config = dict(
    n_kv_head=8,
    head_dim=64,
    norm='rmsnorm',
    norm_place='pre',
    bias='none',
    parallel_block=False,
    init_std_o=0.00347,
    init_std_down=0.00214,
    weight_decay=0.023,
    lr_head=0.00547,
    seq_len=512,
)
MLP neurons of a small language model. Each row is named by its layer, matrix (gate and up: input weights) and neuron, and shows model dimensions 112-239. Each number is 128 + 32 x the weight over its row's rms, rounded and kept within 0 to 255. Numbers have three digits each. A neuron's up and down rows have the sign that makes its largest values positive.
After each neuron's rows, "fires on" lists the tokens most often at its 100 highest values on Wikipedia text that the model never trained on. A number after a token or word is its count.

L13.gate552:126113159166164151158125090107141111137150113114137097120150130074131102110082133116133206110139104107156145108107167156054093124123092172112155092167137147163086203172147113117132101138101091148121122084190105133162117134142079126124131108155127120130020148136096141134192159137154136120105105119133138125165149119177145172123131132117101158137070208128162151113162146115148092171142
L13.up552:141111100151179103161125117085057156145126194151118161132166092090141124129122072143085117153108121115105150158159185157084096088175141080179122119110053139122129159154179152147100145178113096169107122100133130119121113118076143113117181174139156141151116140161105114125173063095137114068080129178068098192115212168137113114137061099097151135090161097159079146122122115130107178085135
fires on: "-" 52, "a" 12, " |" 7, "che" 4, "|" 4, "ann" 4

L10.gate1216:144144120154135155115134164103129081150158133145097159150115149104143179118105161110077171130123145152127088129134137136142102106080072061091122157177120118082109110104115101108098127170118160120165205131109153180195157142154141099117194153131165129098114183116118061161116143130100137163068100077179067125169147131099122141128115102083128111173085171089158126105131103121091112120127
L10.up1216:177108137075104092119133092103122175111146114059160113062159132076090139144096177153114185091126122168132182106122179102149122094119146106101100102168131109156171132170077138121168135127139084101243136134091137104128124115112088197106163191096115114079084157102114140130102116037047112157113166106106101143120178118121091070170131185128072108123162153149138138193153065128112153062108
fires on: " the" 51, " capital" 4, " a" 4, " River" 4

L2.gate664:112110147160128158122050133106118104086147053142141135167195131188107154165107162141104111153083122125115114171134133056159155036120111166107138176093155169156101124111161174107125114175153169170155120141164121122171073109109167128157072136128083129146105126103129166123131134127101116105175146151117076114172182094125175154130176118162139150154101108091166092142160188153079142120117
L2.up664:092095153176159159130139122108132062123039162111060124104171136096138102113113119114084132125112099066132136174142112103094129150130103144143187124148119156124116186111079180099147127115137160116146095084126107140090120122111083147115141071182151112199074119082140117128089073175163111141098141129158135104149149160110111121089145140150123091180100122130144124163143122191177103058188
fires on: "-" 100

L2.gate527:097089129140118136143140178177130119125167162151132180125124111078080150091138139139144135096116173128169168155140112195116134024119113152135140147151106158084092178124169160087174179115132162144170126089142081138134216144199154108209158130159112104144177125092084095118105098152168153118133109136129132113073157166122101082204121071120114156116157212118141132116096125154131153104170
L2.up527:151109154130127152091187125153109179124171171167101178126159173148145135116157134152158121167174119103101127139166060127158127090086091145124149131147141165086105113136156136118118166114100141176141127117135128113093170147159168039159145118149136123186141133132099120151141134158177154072117055154136080073135125143133122118101094079184130203119114125060108189169122177155171171170189
fires on: "ies" 16, "ions" 12, "ure" 11, "y" 9, "ie" 7

L10.gate1304:149101157190145099124146171109164127054143136144187132135191192149104129125152121157155129148077115095157150172080135126118137148159072178129151115104106140163218184115099130121109104055117176087190119131108138193164143099141121161105156069140125131161156113133071151103188142138087168129173129157158101134195102102131074099103077113173093098112110108148193134116114099088154134110125
L10.up1304:157070097103155113146113167121127111096127085131129100141147134123119127113145166099078116163169135068132091196106157061050136158143134136077142149173120180150147175108151129090210126147107163115128110173103083119124130095133130128151126084128174131086179134146097122108121126104074135054216160117141113119149113195177130111127075112156206171168125139094126132114149128118091093126200
fires on: "-" 66, "ro" 10, "o" 7, "d" 4

L11.gate105:152128126119108145115144179069167085094104157135085168141097158076134115128116096084154129099098163145117124109126105157182115095136133178155107125071129141162120118117066142111197155185159112098132120146099150132147065123128084080192143143190172069143136131082082178127067146098092120076137128203090017109110098202133145158117117131125135132095084120132154141136127063090165141129135
L11.up105:174149152119104127117092123100104139105133119101104115160138108180166156086094158101110120100175144097101135113120120066092087123122109193154172187190147056135121156142201119132181155115108129088118106093144104113139150117146183121122091180127072089141102126100144134143130110071168164131065182153160139163123124138162130120129178058136106172103077140125195104091124187181106115128109
fires on: " (" 41, " re" 8, "." 6, " co-" 5, " co" 5

L2.gate632:135118105099091131031086112088136124114131159141101076111168151101065160130131089042128132122139123117117137188175200127137148106042150104090115089129134100087160182131120128129124105121158151126139123152102110109088161126137138110155152187099132132146160087104203175149119148101084167117105142125105114135103124090051160136142112091109081181112144124090137132155151111090116088111123
L2.up632:112090131156075134077141141104138169090116162106140063159110162160115152109111138061095151076143147139106113162144206073196182145129140175079133130146125133098156158103155133131176093108150147204132136106154125116107092114112209124064127191063123133110121065137162095139118121100070140135142148103068148137154155159079177159110118093136103110097172103153151185132123124103141105079106
fires on: "al" 18, "ab" 9, " hum" 7, "it" 6, "ire" 5, "x" 5

L13.gate380:094115192089096139129072100125061064159137164146123081086121133140198102107099136142170137128116138118176117124125182148149135122122125118100107130169085126154125139140096142128192137100055143176134128115118121024135117163154133097081123132109077153185052147162127120127120182107112120072096079088096080099093116080157099155127088155171097181118109073154156109141160103157144121135120
L13.up380:118136132103086146150099125163123109136131109117151160104149092147149091146124122157165181151123131102166126084165108154091163120156146137133161140125098139127128109141125086117118118169137175068148133132105110107108176165105179069147109229137089165091071128148096083137110153204103075178151170148102146101101142139138111143177116143116074107130128127154180126177170092159128124220198
fires on: " in" 22, " In" 19, " un" 7, " al" 6, " Un" 6, " was" 5

L13.gate668:159059161090101144103145134128087125139122144138084104163116139133137131161136071111144112139092112138126145092159133202115081103137147105119107160170129148181147146160135102123164108106140105110141180147150126144143103096142166105066162123151183139122134095088137121130141154130102046157170090112140137171127128139114149119081159121143143137135120082149093139070172114121112172135180
L13.up668:093162144189141121112126115122088108102163179162081126098141147109119085114085059106156162102121128138113122097136148136061128099101101144109123164122162141118071165084145147147140085084148103106114169167119152168150131166076128160111127112058185130158136155111087123166138165128145128022118121138128149129138147094189065170123149111142122130082134136161147134142145160151070117148197
fires on: " a" 96

L2.gate581:087115134169150118118115135077116138145149097136181132092141116178108102168172130171106092171105129164119178161139119116104198153210110172152154082122171171153123142088084214112163083092125146178138133143181142181117102087095198144164086126122113112114108086169142166156172135133102195122164152091054150138102108132135126128163197164138140117163119140133169134091164141170070174110071
L2.up581:199113142140095103172120141175178113099091134082092156162170126092110117126149165163177158082154136077156077127115153121143089092075131115066143140105148110121123146135158083122103134108180084129155090135145093095144144142131099114184164099072120083187165186108118118141115141155153121151133124130168119126164170179174161134114129073142155134126142121138128108169136120125118050112189
fires on: "-" 100

L3.gate1048:142148085194096135163110133150129157154148124127131096141114164169155114151121148180111115161149189120083139107148082151108171122206085140106146148131153129142195118119168089152075114128138106150172127138080096084103164159119059145135078136151167161149118210131107107130108154155133113105107095147157125093142076147144057095108164085147120119149111132137091106153115132149117114171193
L3.up1048:096178136104079163112151129103177104139125095123198128166086136113125084122096115112143150122126119107079061151151102122137105128134088088110123098078104153180125130123137087143081088089122137084150107109127137172139140134131137105147144136110122150151139150094164109135153147162172074102177147183182176082147133061119087122167159122120074130151109149130116109190165141120236060128114
fires on: "1" 23, "s" 9, "0" 7, "0," 7, "4" 7, "3" 6

L11.gate912:158122112128126137106085138126102123139167174079121141106125177163168127198136096106080153124168079090135162158110119114080157155048122149117130120109104146128118126202094080105118151130148138135205128148145123120149101090157191101153131138055137123149117119115159124146105069091130087154068119092107123148125140139098154130115111156109071150143153173086125110120129144169163141173088
L11.up912:126187074139203142125116089117216099150103147166085081103117120107084064213130129103163139128159064123161103144083176110136171114082139171110084160102196149145035175167147081146181116114084095097146099131156120146147102169145108153130169168152114149146094147097109126141145072114184093105163113076113120147138066134124088157175127098105127114102163197138137091072128161148158131118125
fires on: " l" 34, " ins" 19, "L" 10, "-l" 8, " Lim" 7, " Ins" 5

L11.gate525:094101162071128098070148121042187117118178094164154148154082191137160149136090125115105118148177177073136142137115103141081189064116181139110085138133130109121096093088129138091157100105091098102184123129161105184099167139106106160154128108172143086134125139110111130069104128112136147127180091138164145116171155109144130145143109101228140133121121163112085158095098124101138159143144
L11.up525:158110123112112103088127129140176115157112047086068169118134165134093125114121163136101123128139223105108184202042097167070157145123107113159143086109127133132138076108140138160175167140074129107117087084101120152151124102164137129161160130156137116136159090174192113159119113113112165106120060116127128151104175144143132117168119123117085120143115079069180115102137161070092131122052
fires on: "m" 24, " \"M" 18, "M" 18, " (M" 6

L10.gate164:155175154117139123127111168110100123201109106155119106145100141190137189147121105093153135117156152053142148100116161101096153154136137172178088114090116166169119140112137143049143125135113112149140117127144119125150111152131136129101115100121116114141167122141166162134198137113121130123124165177128049164097084175115086115114109116065139184147122142181101164146116111137155143111137
L10.up164:178119114143154108132092088141090120137149075076142083091160109146085087185136170202122107171097136098107091087054040116195120096109118063099183103099102099097109130125129126134128120128148138161144104157122131158127193140117134155131139140149059124115176046144068154090108111160094146164093161108141123140179159117131170121156127141083126098165148096136123085099126174129150144129109
fires on: " to" 31, " where" 10, " could" 6, " While" 5, " because" 5, " University" 4

L10.gate1111:110165128130164152154188121145121134105038113079062184096165149145086116118107091170147108079084156178109114139144094132148137052187102174118124169157148115118140137138144131125133186136072135161156130115117171136153143138143158107118070130195100072125138133116135152142145163153113110121142095103165162133146162126122142148088160169114080171186106106096142146185102147108114121151199
L10.up1111:127128112107149144103132163121102112060065160130086171049066083176204188069121096096168073115168127206162100114111100148061147125135138090120152126143171114121114062101141150093116107107135175152153129140155153127079145162138168105146067117139100076116174119146095101111116110118174118086134125141119113152112092087122114182154122158180147105126140131100086123142154126084079125077129
fires on: " a" 24, " the" 14, " an" 11, " of" 5, "," 5, ")," 5

L3.gate437:107181131096108159120127135103088124156098122100098123181140136065123210136092107135141173128103067167117151152208153119150099096102040151117150148197114140166141119171139131125078153142167197155106120077120135079164164168132111126074093061166162107140152161134126159062134156159117153125117181152125100107141131136151118145095156118165173070149133112141100143120117120120088164110143
L3.up437:167097115137118185141116158170146000108122138124110132161121127126084166110147164086127122111128145104159139134162200149089148128145103116168188117126170111116064131114112109136106171095159122113170155152090162153141101090119121158089098163172143141143135067054138116131170121176080117113092119148138104138197103158142127128114101159130176166124149163096090165112120115143105179087178
fires on: "H" 10, "iv" 9, "er" 9, "if" 8, "af" 7, "ers" 7

L2.gate1241:134178100171075152112190075098123107174122071053175130167140140081131111103147064156169109173143166133144084086184118161139135153178064178151076118168082093088065130141125161145156139071165151131154132163115117150130191159076172112080092129120191129094167118096087146035115135164126162087101099135171112124115119143136092094132128157100086121166139158164130131142086153090087116144103
L2.up1241:126192106163113156094160101096114135149179056097094121155137137114099113095141061180155110128143133125107101104159110155147124167174053184142038096122125134124054093153154123115111154122168096140138187151155123117124178113089150137134133166136168153121143110064106146079104097149153138107113118157151145177136182117107103140098142096119118147111187133122148139149056150126071141135113
fires on: " born" 19, " son" 15, " is" 10, " situ" 7, " (born" 7, " father" 5

L10.gate922:117183089084150108123138148126093131122112139133106120184149119185150098164113134075134132116145077069112133103120111094143074151139114123190117149129163117110146119119176160105157116140097042132096125156163154157135104074136171115173111112112164160060168152168110167132101135123111133125176131175123149088159037102168114145109084163146083148081113137150104113132109186175165187178219
L10.up922:107106143135033122188165153085114122187152119149121188188120095150153115141110079119122071129170164183108140149130114081100145130088152132159128093109169096104082067156123143112148121098164105109165203090100147112049137166134101034105084137137106167109117087112149094158150127181130107086122145149122108112163148146140160143095113176150172093153157130160100130131143156163136141132120
fires on: " L" 27, "-l" 11, " l" 7, " all" 5

L11.gate906:150124099149138178170119160109154114196149122142166169134077141092128134112082155093090070066105138156129099075145142107064115129123094120127178176103079173130111132096166151191117124063160183129098114122161185081126106173103104125156099140130115131079126119131161117142223099083143166074179102110113143111136125046119157118119088130068164119189097121000109141123131099204102064082108
L11.up906:140154145082140151102184188131122136119081213151113118168068205135116191096127130126105145126182097138109133126156083160131147113163140133109147187081148131171070102146235095110129120113168095121056092127134122174162109065100161107203107199174085119132136152130109114125097142060150116170158117141070130091109155135081099190098185119096101069139091167084101075126115130125147120144108
fires on: " and" 18, " in" 16, "–" 9, " At" 6, "oc" 4, " at" 4

L2.gate841:155093081148143119092107183137133136097094159092113162081102086135138128155174145143113115138182140099120120103094104110134150119143089150155157204118069082182107111122068089159106101041194096125156103086127112111100150050116131176153111171129117114082209107150080139095086092158131142135161097067136182108108160131127219112154165080149102109106138139114174181169155175156125113061113
L2.up841:137144095059157126111132142088115176125108156086129153124157156109159082110199108112066126116118103129122146123111156121166135146137124165111112110144100084087127098133112137139142105134110115112112112113136107123126103111079156112119119147173133082163132142124110152131159109163135144102194137142192061135148115158082197131074163108110098150104121061091152145250137163109119161098095
fires on: "our" 14, " local" 14, "it" 10, "her" 8, "re" 6

L10.gate645:149076116144215084150161101100106133214139074124106128124124141157108098143102168229139119119147067066185081169089185188118151124147144132144107084202181140153110124081163121096070103123129072132174152079127084043115106191147166154095157115168139100118113177093164106119088092090126138140102106123142092168133155126140135118147034168122096164143125104121062109159110123076180067122122
L10.up645:155148167118128149127068122049121121135128102126108171124125128160108096121139077176096135160130144059110088175081120144147149157105149127130080104151136129141143194089081164185134116119138048072159127133147155108113093102132100150145085102155112150115163141154135098108149134158122162171155122087179130128063141116105164111118136148233154153134183106109101142161125164110115101085132
fires on: " |" 43, " and" 6, " the" 5, "ro" 5, ";" 4

L2.gate410:095168076132127164146147136104061130153168088126091195095150176125080105132130112112057141141129096102124099127155129146103158176116086141162147139175087106124168110126086151176104090082129130098194114108110161055043126133193146132118150096177152127087200099096121190104176069178131154137122112084118154115179114124096174117085139151170132100139064138083131138189142113121131176162164
L2.up410:128132126118115120136162162165129103135145107089076082116096091112107056098138159121154087101112138113123164146096181083119190119157148130087092116154118113146111114153067113123054103082107075076178093137114121145131083133168171130144103196079147134139129129155130153150132142138101200163134138131098115144140119120115146091154108131122127163064060131175142142154109081102119101074132
fires on: "it" 20, " located" 10, "r" 7, " held" 7, "re" 7, " born" 7

L11.gate383:110157129074094135100175089084110130145155140129118148128134131159146132132085124107061123154159157104097108111074157083131163129086128133118139137181121161145094115073140137134100169088107152104116080110094136120084103138097150136072197076117131071163126220076149093126154133122117096107139133129155060137111141103140071070128120145152100143166082102095127102106166144031144173109203
L11.up383:138085100135129131123159160099210109087054144120138162153102092110069096078126127097147119099123096087102155114099094161104168161097160105173058135127112125114103132136120115151095096147140150123125109138073208150120141145128159166162159108131186105141094104176166098155215140186146117197170087158201127166152154159133135083101134143134159188122079121142140132163137158110147178161189
fires on: "m" 50, "M" 13, " (m" 6, "===M" 6

L10.gate486:176114155177134103077150115097078163133071163183131130154104151092105127104142083092152122153141115128126136107123095135152058186115152085102050106125152161113161156106136073094104132126092155168125113139085127094158138147109153158127146151122109114089136203090111164085123115153082158165150150156122127194115085169114166065136078135107168128195142143138078109146139199174130113098171
L10.up486:117156112159125163152147083125199148127176093163095115151153129177123092184061117151093185175114106130133103115143075068142227089133103117182143071142122140105156124111132120158192139114146100113165154100100101202149147124158098134161149089134081114120150101145119096114138085121071110144135121166183082127149140081082122125127136168089111166068135082180111102162111054127126166110165
fires on: " where" 37, " which" 24, "," 7

L2.gate362:057124111166167132159146165147109144160163108122172031166084145078129100119125081068124104173115079159131129108120091118136100098165146117160139142069064112118092078144083160124126200136063144181188173093119138110116190112076144137092078118171126089125079106130165139136104141112068111129111092145115110166180084139152056120093175046129120152126116123118101100105110140123119143050093
L2.up362:112096125179126124100185135099091091113155058124130062145115115079147070083119071050116073156167061146122127113131099125143133058178137129145158103079096132135077120139111146139100170088047135180176111088151115090128196129134114095121127106152164091118067097118168146115107121102090156124134139132133092155178067112123066121101138104130106169096135156133110085103132126107101062038106
fires on: " King" 14, " Hu" 12, " Ma" 11, " RO" 10, " Li" 9

L11.gate577:114091081137187128090109156105142126134121159157131128141076082149156118095121155130137088157108134134075089144152120123141176109106086125056168068157082100124142138130168128170127134080069111058100142160078138110143129130110144147119125160111111098102087102117079152044140108156172097097135143103123125140103144093141154130120124208108128223117056133116104095125085099168068137177108
L11.up577:140153156133136138083159185122098100141167136133120102148193089124063119123137100208144124094178153148091143141154042138149165160131112116120133146081138170133151143127154176132160145101135126133143130089133127173166177108076082147126145073146117166127073129131147179146100165092061104120135130117089133133025167114117187131207150109071084129124138115099027103130117085106071104066126
fires on: " and" 30, "ated" 8, " located" 7, " seen" 5, " or" 5, " at" 5

L10.gate569:155141168159083140087136116041133079161113094095138118148153109168108145115174165167155092123107121101150107154136124122165150153129118136056169101109119100112140093161203147114150142092144196156147100061097138087130039059173120153152122159136142121144083123170168119068132115065084090141101111123120145115118182106181104147169122095116084179099116101130146113147146130148152159102130
L10.up569:143140124099145169114098122157075143141158076089145193113153142165143117123151212162144077099127125084144096162159125119139142119099139177128113189070076119134101117202138170126146133137143171133141130118155135127084129071096143064129042138133169144111112151116171105074105163080158114164103165125113062140102155161190170100095137137094155097143166099201132179160120150104116150119134
fires on: " in" 55, " In" 5

L13.gate1267:100128132153100140159108154103118109083125131151171088103116117104166170107122129127156174134112107103102153161176055102187214120109133165151146142128196105180140158115111146126125184139078066086128130070117176146144111096092111170103197134097110050116162128152209169107089152163120138102147118163072113088145164107100140143139133069041127129095121113153143133108138177171169170115142
L13.up1267:129099102148105147174151145099161185161137125118044098084150196102169156136088127152101120066129074107141207143165117110141121145149116176125163087127141114138117086098187177154144141099173077095104164099144152183089100086119131141157147113143159151151137073162118162097134187136157138155071147121119127108215136095111123112153107178100127177166123124093143120123138109158140185156099
fires on: " the" 29, " b" 8, " is" 7, "'s" 5, " four" 4

L11.gate758:119158096148061140129045079137129104120100084122134163101130119120135131147136096164090104155114144091172119141149123160157137144153116055080097108125118109131168128093086151096167095099180143143095128146118198154088110093125141196129130138139148139132146137064095139111143116144145115069133193095119120118142153184096119139148100107084105134118094066137138121091098080054134129107198
L11.up758:138107099139160178092075109110122098066140106111127113160093140083186169150114189128104150160098180116152117135152168112145104155127169108097115165094100148166176149118142140114101075109167080098137118171146127116144139056128150115123132119170109144110097110143139107136152150130133100085141157093171137137075181166147073158096157072114107182096109105117144125141143113151182106110117
fires on: " (" 59, " Br" 10

L3.gate943:110108161169122082163133088142167182173168108132134139134109120135113112132114146130105163139142185055109088144144183177176069112122177127173112146084137098120036158166088124064140119108111148170140122145129131158164154163140149144130158168136147100180118135140100134167086149129159143099173150115140093099124113135105120146157157084083078153180129144128126122071178121137108100193140
L3.up943:104066091070102180149170098131164102181128162157033155129058139118115142107194134096142144161128157104140044120161126137125092119115115118159123138089066138122142202128146170164146145113150138182093173037163085136116154108128103137114144133086140094132113153107032068140119159172141065071108158118139090148122137140141112118099132105136089152082105139165112205108174114175118128087053
fires on: "av" 16, "ir" 15, "ah" 10, " Sir" 7, " Mir" 7, "el" 7

L11.gate585:210138087180141116126162090119159149134142076109136103177143128128130115161148126181094173136099133097190206115129196062135086118118094112123133130154146155160151179111128150082104141144154186065176169175122114133152114074118118151161087107158114099107113097129075134077168114078083154082220119099161128085139153132156118139089106081151145073105126134179117154199151181132048179114102
L11.up585:156159044100086116162155133128189171147147085059148144142135155142108064088152108135089109156135134182077159152117127160143082078163106155100123157106088107155101158106165096138117152151093127131176144126105178141071101083136132122183142149175117184114095152112116139093153137141081147114121081105118155051108076130122102233109162141162098117119188135123180169142141145168095176173046
fires on: " |" 100

L13.gate930:105088129108109167085116132148169133104100163086139138163190168080136110103108115155087094133088166075191096214105144088137131137118131164136132154140158172193137119196121114133105141090129135151145190121125136149135074142130178101147095130143133125157109113194081194106108133160194083093171162182174115161161116138144125171134078138176095157179120127124144144052127119122101145149121
L13.up930:144136099062126183150117098114098069140146107155060171127138183195114151122124153136137143181147145053127071073191140085145143095137103137142179184127141158154053099145120113169164090137173154110083182132084147116125129211099192092166149148107077152132091139100129125120108126075142134086138159144157116170038058098145168080099187133126153187171122047082150070097176191119184128138147
fires on: "-" 40, "." 7, " (" 6, "ro" 5, " \"" 4

L11.gate459:126127143130123164150133150130074086164096104129118152119111130114166114181064149093154157164120132165171103115128097162093070106120048151116122106128162207163139158103145149109152135156151088121114125046117053161104078131104135154158145133074139135154121111113078152083144123134057129118140133153132117158142137133120113123112156119135120167193141075147176106156166121086090150128192
L11.up459:062074122128170188126122155127132121142127127148137156118121110102153167119068100123169109185133191145089123125128111157111149165165072120082111162082124180152130153091181180179147132125112160081109171110148086127149115164139124101152153182101138116098087140124114139108072100092139086081145133135055156072199117092125132083166114144206107186157148114141102123139135143093083099137147
fires on: " as" 24, " a" 20, "s." 8, " the" 5

L3.gate803:147097080141082100119107109104126100082191149146185193079153135088156195100177102056128147130070166136153097118109152147124094096154119121079116150103155130131153083135151131122110119121090140109131142137147147082180166146148138146180174118096143099111195126143149120121226210125168131129159116124088130129127130114125182088105152096098155109125127102176109203174119179068101161124100
L3.up803:167130086170171043130150103165144075180152141097104119153059149151122166118159119077124107054172130140120166121096171137114164110189115138132140157134073130150141127136091095102156115169127119144158112142092123082102093143144090173079175127060151119165150101125176140095160125112127122121149097146129033081038122127193206088075124131132148119101088185173214159170200131076176138183142
fires on: " such" 19, " These" 14, " those" 7, " these" 6, "uch" 6, "ings" 5

L10.gate1039:122130180172136148120138163134126094181156130130188096149109143123117127103119147143130133075146122141154109121061156099105120120120133113081161169138117129117167102164127164152121137142112142105162142115171118111140091118158139122138116106125126126116135170098106159151140128066123116212164110107124090129168151135162163122138091104142161145165130160175121161139133134140148072165114
L10.up1039:194133154141121105122174144120137111109145127128103134147155185111159106092080145144130183155124160108123132146137183131163123068205157104101121145185136127120182134137111094106079114150087115081176194085170220156132152100167080123128167086112105161067097096112087115109131162142130084105142112121175103067145155158048184173105120115093070125117135122171089105155115094145121126136103
fires on: " |" 54, " at" 5, " of" 4

L13.gate1338:059107154084180120137158111135165121132095137069099157107139172077161162108162119097131103150166093184073073102124163108126159093138139136156174087126189152092112108103182105104104177096252126126093073072102103167132154134114141136132101173152067135162087153142121199112107167133063092174160153146146142108082129135122133114125112126070119143109141129126105104183122193162098146089148
L13.up1338:073133123163170121116075162138113151096152123095108114162137164145098179104083111089103148055139112177097160150118102086127082171126066140100157095142113072130155174092132121126151135145114119156179150150119120142116147124083104126115081116121110132194071078167191124135158197164093115111156106112139102094145152109090130125156160157112100121063126126116098159152088210153103138137155
fires on: " |" 83

L13.gate756:081101137112137138167121089137143171095089153107124104103123044166125145148127099086139140085102117186142096188187150151177122075130138147114123087159174094116110067164141122132153111159145097176151162066118140124124110146102121164119136159222100108087122158133056140168187143110140158160103154132109145097117174154124180123143114148104138151126161117157126149103102190142174103090150
L13.up756:141107181081117174114063169112120142104135189128197111161129089115048112112109083113171088101095099128099147190140068111092141128137060101170104157120103136152155208134077154089099086124131150177177179122125108155103120182168095159109108090125113122140115080142162080159148101122140105172138125097131063144185123180172116115142131146174145102114086087157162127156097117088176118147087
fires on: " |" 85, " +" 4

L11.gate956:128073113160140159231090153108149146181131091111086128051123183098127123155092134127125148127061137048107128159139124134076120164127114153121131113131135084173109119151119136117110092154115114161122155137166130176152031145104072186121076155158112119119133107074111115103122104115118120164129130175071065134119117177154111152128110099106116104153162147123126147166139168143201099127153
L11.up956:112174109117161105157089152110105142171086132120068122060149105159152080135126117075114100138134119146112106130182122161076080098218177159114112081107107066091175089154142120079118168136148107160099128123118177138138134156160091153193123144082215112123081142095073140155177114125121152204097105138053132104081192119085166071147114159141113111138101121105097151140086138136168132117079
fires on: "a" 28, "D" 17, "us" 10, "che" 9, "re" 9

L11.gate366:125115136081118143102138088141132177187068146081190115142202159136148173121150165159136143113071093126121122120120162126190096183096050120131034110087154150113083141083164138148124064117133204190157195137110130125108136165135109224129168112116136125144076072158110129104134105132160152122071123055084072158126139130118128091089125080124137142154105093131125136162148084151124180112155
L11.up366:077217110073145138155074076200130106137119155087131139154181115140133139046164097200057173100126128166168110131165143119170131079118114122153144205084103187073115150088119094123119127105097141164107140118036150168061159131115102093182133080140145126137083149095132073106115100113104159182103151130140083091164142148101098130146120127144154143106169137117168178176146121142138157082154
fires on: " in" 31, " In" 15, "In" 13, " March" 5, " 24" 4

L10.gate139:106139153138078114143072204053154178161126127166167093149122151070115113148159120136162175130128102136130119124115133081171077104164122098090122087153154145108143127148121147111133110170099186132061107116052130154156181115110131151063111151139115095100164185167145068095111107159167112087141135095103123081048157125127159094069187091097123137080132099155133141115108158100137181142125
L10.up139:149128146184136127159179099136184137105117100091116144136079134167154118133087132096083100094153094111091170153115144099083091175124155137161115154135174086123153079125108092141096128112091138105095115160097096171108106175100121111223134144180138128124145122066113137149103174191114202132106118138188103133126095104108098152152115150135182143130080138109094150143153068139136142111149
fires on: " the" 54, "'s" 7, " at" 7, " to" 5

L10.gate45:130110107155169114169121120173161192118115120138160143136083180042132186084123091144087147149115075124129067117092159154131153152146124136120140092125070142188207125141111145126117183207123126137102160157108118123137093109094211155153138133136176113147132127056184097101075116156121116143122115100111169191123161170169099189139078141170124122134132125089125092155160076120126111145175
L10.up45:172145118062078117121151136118125121119117149066128116208118138057176162182122103167096126159099159130109102158162172207148149131130160121082096114123201136128113134138081171114133137146140113084102086109128090065123050141141112158192162153209114117125094142176119124110142155132150125141121152057109099115073100112123086121116108132088117140102153111106108124081108114121133098114125
fires on: " (" 84, " the" 4

L11.gate304:107188116112125191181127067125144162130136117065077153147126125139132183145097118125146167150149166132082149086157138150120137140144127189104144157103137116067159177142112140109094119105184103145135126098136080117109114117149137138127122124092144048136130089134124100133138126148140158135118112042072065156097106158144155102073118105094178107152101144106096159106111149162169130173112
L11.up304:130183179125148115122117167149122118119121174093107140153103121096072108094089149156139133156118105126107120139137103111125075161114150121120122106139220091175138173083137163098104144080157128060131069152118146122091047106119166186105097143118123114117130127141134127167122171121131147138125146183144074081150133137111097167103164135023147094103125066108213159137034165168151167131101
fires on: "g" 25, "G" 18, " \"G" 12, " K" 8, "og" 6

L11.gate991:103093181130115167136066074109133142115111138231111133163112147092142077164101143117209183141152105143092062121140093186135161179101103148118182115125112110131147101156120106091120145115128174125113114160109139102156112115100121162147082092138121113109124140131138170155177143141113088137158145115035096097129157128102166119130099095161104147143066117169115124098146136149134167109134
L11.up991:136146112136082161146143100108102116134109120082150144106180167144138180064166096165125165148080156105171131100157131094117096109126205167121155141081097114107099149131087173083126089093102232137105194075135162134054162063187126108128114139160120130040110199145104104105126127090071077144120148145065096117143143135118148095158194118120094142106093117110101176110167121139103113104134
fires on: " in" 73, " the" 4, " of" 4

L13.gate58:116178142100132161115098134117173113104157114130080150144147102093131102122209178154098137147155096133150088156138106096171097136115115112145126127100077142155073129138095088092185181148164099171087146116130108142139119182073168110173075102145109099122118163091032166045150131136181089119155085100123157110140131113144165116090125146162076097101138122128179141158144117177075192127136
L13.up58:145141123102140190105088120138152101126100131159108172104121113107125111118088185121156149102110074126124095158101116149144123090110190116100144166122124129168121121098072143132186184164161135179101129139130095118128166124169201061167074088094103070089144159104128107050162119140195115115118127141160168106152169141136130066065210104119156145119087073147154106087139125095130120128119
fires on: " \"" 38, " re" 16, " over" 6, "-" 6, " un" 4

L10.gate371:128133188087169110105081110143059157134110140060106107115090114130093139144140136137178103136114113122118155127144162127225102112168112147148148155122109169135167183148176139081194118116092108151165192077078081115166100159168113142113160075099144078140139095163168148161141134089106194134116101155137057094207148051175161078067111091102156146111110073103124093160122161123167057153088
L10.up371:116129126121123152116128136129142137117130121100104102081133150137185146141126140103112104106091112132131153151158106140126171137126119136142120180166106078139127116121102180104142068163117102112169101133154145160119184109178131131119127104156169072104176032182094163130137141150089138107111154206094092161123144092166119189116107134099163152109144170143128156141048131132140151081126
fires on: " the" 32, " of" 17, " h" 5, "ig" 5